Weights of a small GPT-style language model, trained from scratch on English Wikipedia.
Size: 10 layers, vocabulary 8059.
Training: a variant of Muon for these matrices, 405M tokens.
MLP neurons of a small language model. Each row is named by its layer, matrix (up: input weights; down: output weights) and neuron, and shows model dimensions 0-191. Each number is 500 + 25 x the weight over its row's rms, rounded and kept within 0 to 999. Numbers have three digits each.
Before each neuron's rows, "fires before" lists the tokens most often just after its 100 highest values on Wikipedia text that the model never trained on; "fires after" lists the tokens most often just before its 100 highest values on Wikipedia text that the model never trained on. A number after a token or word is its count.

fires before: " " 26, " —" 11, " |" 6, " |\n" 5, " |\n\n" 5, "2" 5
fires after: " |" 42, " " 22, " —" 11, "0" 4
L5.up635:528474467478503486441515497547524476482515508501510488494481523516490503488458468512506492482496486470505474442542519493456507498512494483465524529477457506506525515484465489507452539491478491514461519513492511493463509475539514487464495490498513458477510497551498523492492536510544527558541477516492454476535513510508524491529510470490487492515491486485491493543495498500429518514549444520497492487501506487564509523511513465522537499445519513514506504512503539493506511477538490547505458508429516513500468469503495509454503507503541497519477488535518508507475519501492527484
L5.down635:483498478502457514467541484494526512510503542517519503492443489505511514450518500510517469530535514457453496478521540536539499463496500526485491475484526473483503489543469503525501498478489496541483539494471542545518517486495504493454528534541489497510507478533473480527498513499461502477473507518479504482527496476531488503500498524525503525519525451492493523499532477522469500531533493535437433476526530475473463501500485523472523474485522503484496507527510479496532513527500471484456469521468484476499493473480522477420483539504491480527497485528501512497505573535501500486

fires before: "|" 56, " " 14, "." 6, " |\n" 5, " |" 5
fires after: " " 84, " |" 5
L6.up274:486522494537490484483485470516472501483536538471539456421526546524529496472497488505487545520510449477469490502498520508475476488506534501470544501502524553499473491475505487503501509485491448446488502509545488473490476525545453490515491493516504491543486475521491522528523468521485468524510483482517480472472527489497508514536512508527532541502510481513504490478516513476458498455533501531511511535497507504451524543471522471464514467497471501557491474488470499481527497482495468527464487530467524521466488533507523503487513501500541502446470490502502499456534492498494497507
L6.down274:490488496529518486481522502529547506523488519499511512508516479500537534483487485512494513472482524484505501496459467531531495518500498500474489473558544519517497481490463506523504514488516546497482542530520512518502542530508516465502528523483501425489535464523488484492506467475488503507441527508505495474489498490503520474464457508494504472491495544512454560475514488514472519471497474532455468481514504483468433476488509484486498468489482503500486494530498501467488509496487445566448460475461552537522520522501507503483513519470485449526495495504530513475559518548516499503

fires before: "|" 31, " |" 8, "2" 7, "–" 6, "1" 6
fires after: " " 64, " |" 25
L6.up984:494491501530476494477514503485526507517529524508509480453518512550522487482516463474452515497506493512477496514495489520512493534500521523521525485517469487546497482442515481508517462472515541503493476485479461521539484506471467495479467547492506483515457499491508480500490512473496505509509547503483491539509542479482475456508472546473514507493522442540525504507515530525525469478458482479490474481504506477481509504463522499503490519501507529544502522522518510550510508510534545492501482533503474466452472481524509459468514464557455466506536510480547480487532477459526479498
L6.down984:488491525492522488495474464462510517469533588508469503502505518547524547459493443497498509445488505500469497525505513500492502526476516517499506519511505523503494505511508476499572459444482544513533481471510512473468492491451505509478478481494493553498493496499502502535525489501457518488461513513524510517478455510486489524487489466544520512460485497512482478475504483529541485545539464500462479463513543510465524514503484532456470491488460476535511494500506482475522501481515498476475502543478484513565537480536495510510516515494507487461488515519512515521510491545501490496

fires before: " |" 22, " |\n" 16, " " 12, " —" 8, "2" 5
fires after: " |" 36, "." 10, " " 10, " —" 8, " ." 5
L5.up401:501457503490488498478561499472509548521507487506514550478497518507487474501491445481512556521505508498481499483513496572497527512467492493502507469459456495438517518496538526515505505473475505520523531529492567461543525482470512535484504503533493512484454475524490508509500499485500476521505517503509498484517519504487518484529516503533481534522448552464541466483513446454459519535535477552477490509494527508532474493509555502490469503447510496529513487517484503480512525452490504498497473478513472478472488480505488520469482489496483449497498467504540492533497522475501493461
L5.down401:510494521529550478510559449458489487499518487498511493493546469503511530440490518496463526483478525492478495541477482505500539446500479471531541488486510514466505518526472519499549488485489515502488446528514507512500500464506531509498546502540539489512487488485528480502515485526517522530439492456486501527475486475452515542515487502494503482528474482478509531488484433526495515514504517461531460518502479508473503496479503478500505473484502472495491468445480491519485502484520545496493519537501522477510544499529526492478491523488502480517524494509485515493499566509498507558

fires before: " " 37, " |" 26
fires after: "0" 22, "1" 10, "2" 9, "9" 8, "5" 7
L5.up493:488537483486516485522482511541486482481489517473488541512486499495491497522485490496501501528506502520532492472483472490463557507517484467485535503521544479486508432538483510476495470530465500491504498512472515524459526460465512513518532512450549507478497509430511475522454476477565512529500475521489482515523476550504551460551497481534502545513477501503519497502470494480454512474524527523462477494485495499487493492495480463550448446518507481498482488476482478512483490503495481509462526526512521519501493470541478489520464473483500515522487498488513501532501468501495526493
L5.down493:484571498484523467475516522543493553469486516507509500510524491470497511466529467544501488477505502504498519490473485520492504511496509460545520491514524519456509506492510512497516525484497498536501462553516498494486532513475506510490462492477527499489515515499506457529500528511460502470537471492494509512545519522477467519509520498481477499543489444493497491494527506490500485510493452520512453539504529517454508515479495553494526510495509493516516557479478469479521477470513490510486483478538495509566501469485474502482499549527482538511514465503498506493512463494508488532

fires before: "|" 30, " |\n" 14, "1" 4, "2" 4
fires after: " |" 33, " " 28, " Bar" 4
L6.up241:470503491487476475472491491510518542449536469476493490532459528476472517489488476523505482489495504490504513526457499515439474503478526499487543496531571518517464545504492497505502516504462489448534485504481482499476483483500441494486477504469476532493510484528492506467472512521535503506509497504514491511508507523462478513501515512479536517494496522477526505487546477487454493499490500508478559525504535481491499501497482503495529500475535504502496502524557527477542553505485475509464488514475491490483476493478540530505483521451494541508493482517534482506536464486495478513
L6.down241:491485491479508489529510502452547538509505517496519514430512482518512464520511483485529531494501472504503540440550478527499508442482529488501508522505537496455510469527459451519510501504530539486468515482509565484505509511461424534475503523484496484535488526526545517476526504473526490502529466517476505467495487540466485485458503538520511543503498466504467493448515491494510500500484514490469501540485495515533525523490522490477521517510459494490474482534519490465485459482503486482483483511484481500489533496514480533456522518474500538513522497504487486489504535512547498451

fires before: " " 65, "0" 4
fires after: "0" 70, "1" 8, " " 7
L6.up708:497516509488487533497537520554539538445450464490500480459537519491526499469508506536485508457515471538507547491501473483487498537524490502497551519510466504488452467473525463546461509492481537519503493515511476460465455508523478523483496504505515517497531496502480479453474489508535472533480481520484546476480485523473525509489499545515495483527512491555506516503482508556530475508549441515492482463508506507432507511484512494511487501474544516509497516485488492487507480488490503515479476450507486515492520525499491533472497498493494515530504490496525494484496503514521518490
L6.down708:494450493513508493448487478479478507516519528504492488443483517510468537500486504477482512512492563480435491510459539498513513484540506501532478522530544460466472499493526519475487457518521488542516526509503457503518521497475495486499505467491470522492520482484511541469505508523512502503494471503505486496487508488553509506493497487501490521486473501484480517531478498519491543489547504500476486463497532496511465507521468464502514522521484520499512522566474558498532490498562500535496459493515521487485473510478555482531489474524498533466445535477479511497526493512516421459

fires before: "," 44, "\n" 8, "′" 7, "°" 7, " " 4
fires after: "202" 22, "201" 17, " " 13, "200" 12, "°" 7, "193" 4
L5.up236:553518513474467501559516515486450485488509542510507516492499538529529467465540560515498507496514515488486473498504441513491515508499489518526490489505477486491549477509499545508486456493499548517507544530556493475547500475494518470519493492470512536501507545495494505529484467522501486482525509486446525509525468479480515502464499518462540469479515490514534514512514541499452518508480527509533472479488430508477488505472504494468489501465492478474528494517476486480459458525477499479506497512499489507534519482508503476473482493510502454462546468455499543473491501473520501533
L5.down236:513481533525490549456491503454513507503481458519473519535538510509502532517526464484520497504488467506470530475499501520509476506436554503534500502441499484521525482480452463487477445460487473537511484481484535506487509493469531519489476504517505474509478485516513526475512492440491489503504535475512528495473505499507538527498509503510520477530471521469496526520510444507528495464507501488490487459478461493502493504521531503521495499478504514520538456490522471469491477491462463527483547483496543484524491526463553514495479513460538528486478529501508500547518518536531515456

fires before: "|" 37, " |" 17, " |\n" 15, "1" 5, "200" 4
fires after: " |" 53, " " 40, "ought" 4
L6.up21:502538483530491468468466449560532519520506535490526497488470513528492517516532478516458480525511482465486480519533502505436515498470528502514535489502513488502515490480490468518508505448504491473515501471482523509477495559499480514519488521504504526492466501472497481466501554445499468528532509512485510506521514531529476505473515503536487524450491472523530480484534495500468494455527482483483525447539520516527511487515501517489491502473504481571496518473542475495476534498514455544469497493475505492530532489450499511455510490466489520507495473507540496531544480468487510508
L6.down21:537495469510505465491522515480508529540526471483479463461489504480498535499502472475497501447489484486487518465451497531518502500485495522490531496500506478499553527504491557516521477501517495508540493505507573478506539492502474486512515465484447496540493517552549507518496463514514539522524485517483458511524461500490523529521473505491558508443480501496496467489490495501507503462481494530467505485501538528468470527486481494516502505509520517496511421501455481473569540506557515477482540512469476481481519535486510492464483531462483482482512518528547498497533489520476518468

fires before: "3" 21, "1" 14, "4" 12, "0" 11, "5" 8, "2" 6
fires after: " " 76
L2.up89:493521493518546504501463483537538594492505516488465502517494507479499519508496471506529482510492514490493538516511492527472468461477507502455494500563471525475522500472509516498476507462507543502536483490520527513453468522449478531486525482515491544494479499474498494502492504492488511468545501457467503495473517507499489478451475517499501460533507548513478512522474474528513514487525513503522451502531476522455494506529496507503509491507491491514514510527464492479461461425513477513511504540508488545491530512478539507491485475503495500473519517512518512470547471489531497485
L2.down89:451493507465481529457512492463474465502484480480517499517463539517465484495471546498505491498452507513503465523527484504542502503514544496494504501513486484469475517499462512497503520511496476501489517498472462506511512479481483495496529538518527488492486468483521569476527496514519504494492472532529529483472487487498465484529525492529532543478485481507497530530464524498477509500481507547539527470501493471580481514544498480525468480468502498554505484500469534524488555499520481488501544447514498510496493485527508548451496491473494481493500508484506482492526537494518511500

fires before: "7" 10, "0" 10, "1" 9, "2" 8, "8" 8, "6" 7
fires after: " " 59, " (" 8, "ro" 5, " \"" 4
L2.up58:512516464478498485447490507476537477486481515515495491528494525501514528468457486477528470508529480481510470545482459498512526498446486513522496511519476485543495514473537473513473505520463505466495503503487522500480507489489511493467486488483488530529497449466532478527515471476475543504493495511463465483476460486521481509485531533527511481499523469470472476510531503508524482500520498491496509483496500586522503501495518493506479498531496426522499482517502524504517493462527506497532505536514501498487558494426481536508512480518480497540537519510502500516510512526532482517
L2.down58:516523506510476541488458528489482504496470445492496516512497523487548514516486516509489507485485457497546502557508515500506478488459496498521516521474534477505476532485465468484514485486472470482494486503536449507465519513468493465484503487483534480487518470485535481520485498516460490506508490529458505450478508486527510548509477467511482509470530491509469521535503503528436531542471530537508492492562526533519518501494507532510501494507524509487500511474535509498477501505499530490474470433492482515506509486497473484506519523531516482526525524506482586491482500543511488480

fires before: "," 32, " |" 24, " " 5
fires after: " " 61, " |" 17
L6.up725:534498491516511527518500498526494436480547475501494467511502533465501496516511449454534528466490516476524486518510493498514436451487540499499470498524485506553513491478488492512481530508516460462472524517493457517454497443505535512510505514506518527490482463473497507485534567507493543539532467514535489519516534508512465526482527470513504503505550442523492494497519521527476494488517526499510506435508499541528476511490504507536526511474472524481460500512510496515516498534502436507493463494491464490499506474494488518509499472487494515507503533481491487472505439466504515532
L6.down725:481524517445494491522533504542504511470532495493467520496475521466524456532461474492479489461526526468492494469524526520525521481510463455495532527529492516502507515507537454503559527510499484517527468518512548517517481471476482516487524504455504478530490556454520459526448498483482499465500467484496485553518523507495542495492520490512547506477503499511491536503530514498491510467524509490511466496508539505499483504455566494506527464480496451530496446516490500490516531507457479541495480514483520477509519526517547486498521483485456467482498475510498503486547533493495460514

fires before: "3" 16, "6" 13, "4" 12, "1" 12, "0" 9, "2" 8
fires after: " " 90
L2.up929:486477509470504504445526510469533495453489516541501505476488562511501487516518426505506496539501478522531502530478496523474484473549532518526484525491469549522489474551534525513543478456499526471529464523503539508495496477442490514457500510508509502518493462533515508476487506472462513477495460551487500505491512530524520528514491495486469496485507517504493498499491487505508521478515507480521503524461515506455523475461512480486522477494526487497519499547503499499488547537515460515535504501492490473518457496451472501461564485471502490544536502499516538466484513509551452471
L2.down929:467494499551461511511520516488491552478584534529534515469472478513511521494496467542483477535519483488493515506528567509520477488497482495476495512524520513540486472502510527518520494475484525528505485502485501494466492491501580517496515467497491509473443461523531455461522516507542483510467512451485475487491510494522498507470497451519518500533493479541456475531505491484477519508490504498526537495555488517523513493478480461495501451527503467504494493470459524471505523530521540526495525483525540482522516512483556484516505500508487495504470464472535477468492493488486486470

fires before: " " 68, " ." 7
fires after: "0" 25, "3" 7, "4" 7, "1" 5, "6" 5, "5" 4
L5.up551:504523503509506463486515495519504528481471537497522480530506501506527486482558548506499498517491487516494522470476509495485517510506532510430476520494478506507510506479491517499510488502487514462500509500479516522539521502491451515501487467450501451484524521513549529511494495470497477477499518529461467532518470501460553466558526493481503534529495478470523508541491517486507470504506492510503448483479491533476518496462471459525476515501516509484510497490486480484427456510443517517516485492521513480505479473472506498523482478467495483480463474491561467482537506535525480508
L5.down551:547546506495464485502499532518475484481542491482507477496511484472542502535525502497491465464534472444551471491508503487529497532503446492472477512449485487497527506476504536519478505501508522509514477507489486493481535500476484458481469511476475508459455499525516504502503527500470560500507494491478495498487496509482529497496481534479516535504535487508539410443470541536501517451527493497504485541472470514533503552525543515506479455488507508445521504513497509492491539547495522497518517534471458515470447506535527483502467476520508482531491535526459501481494469520478501525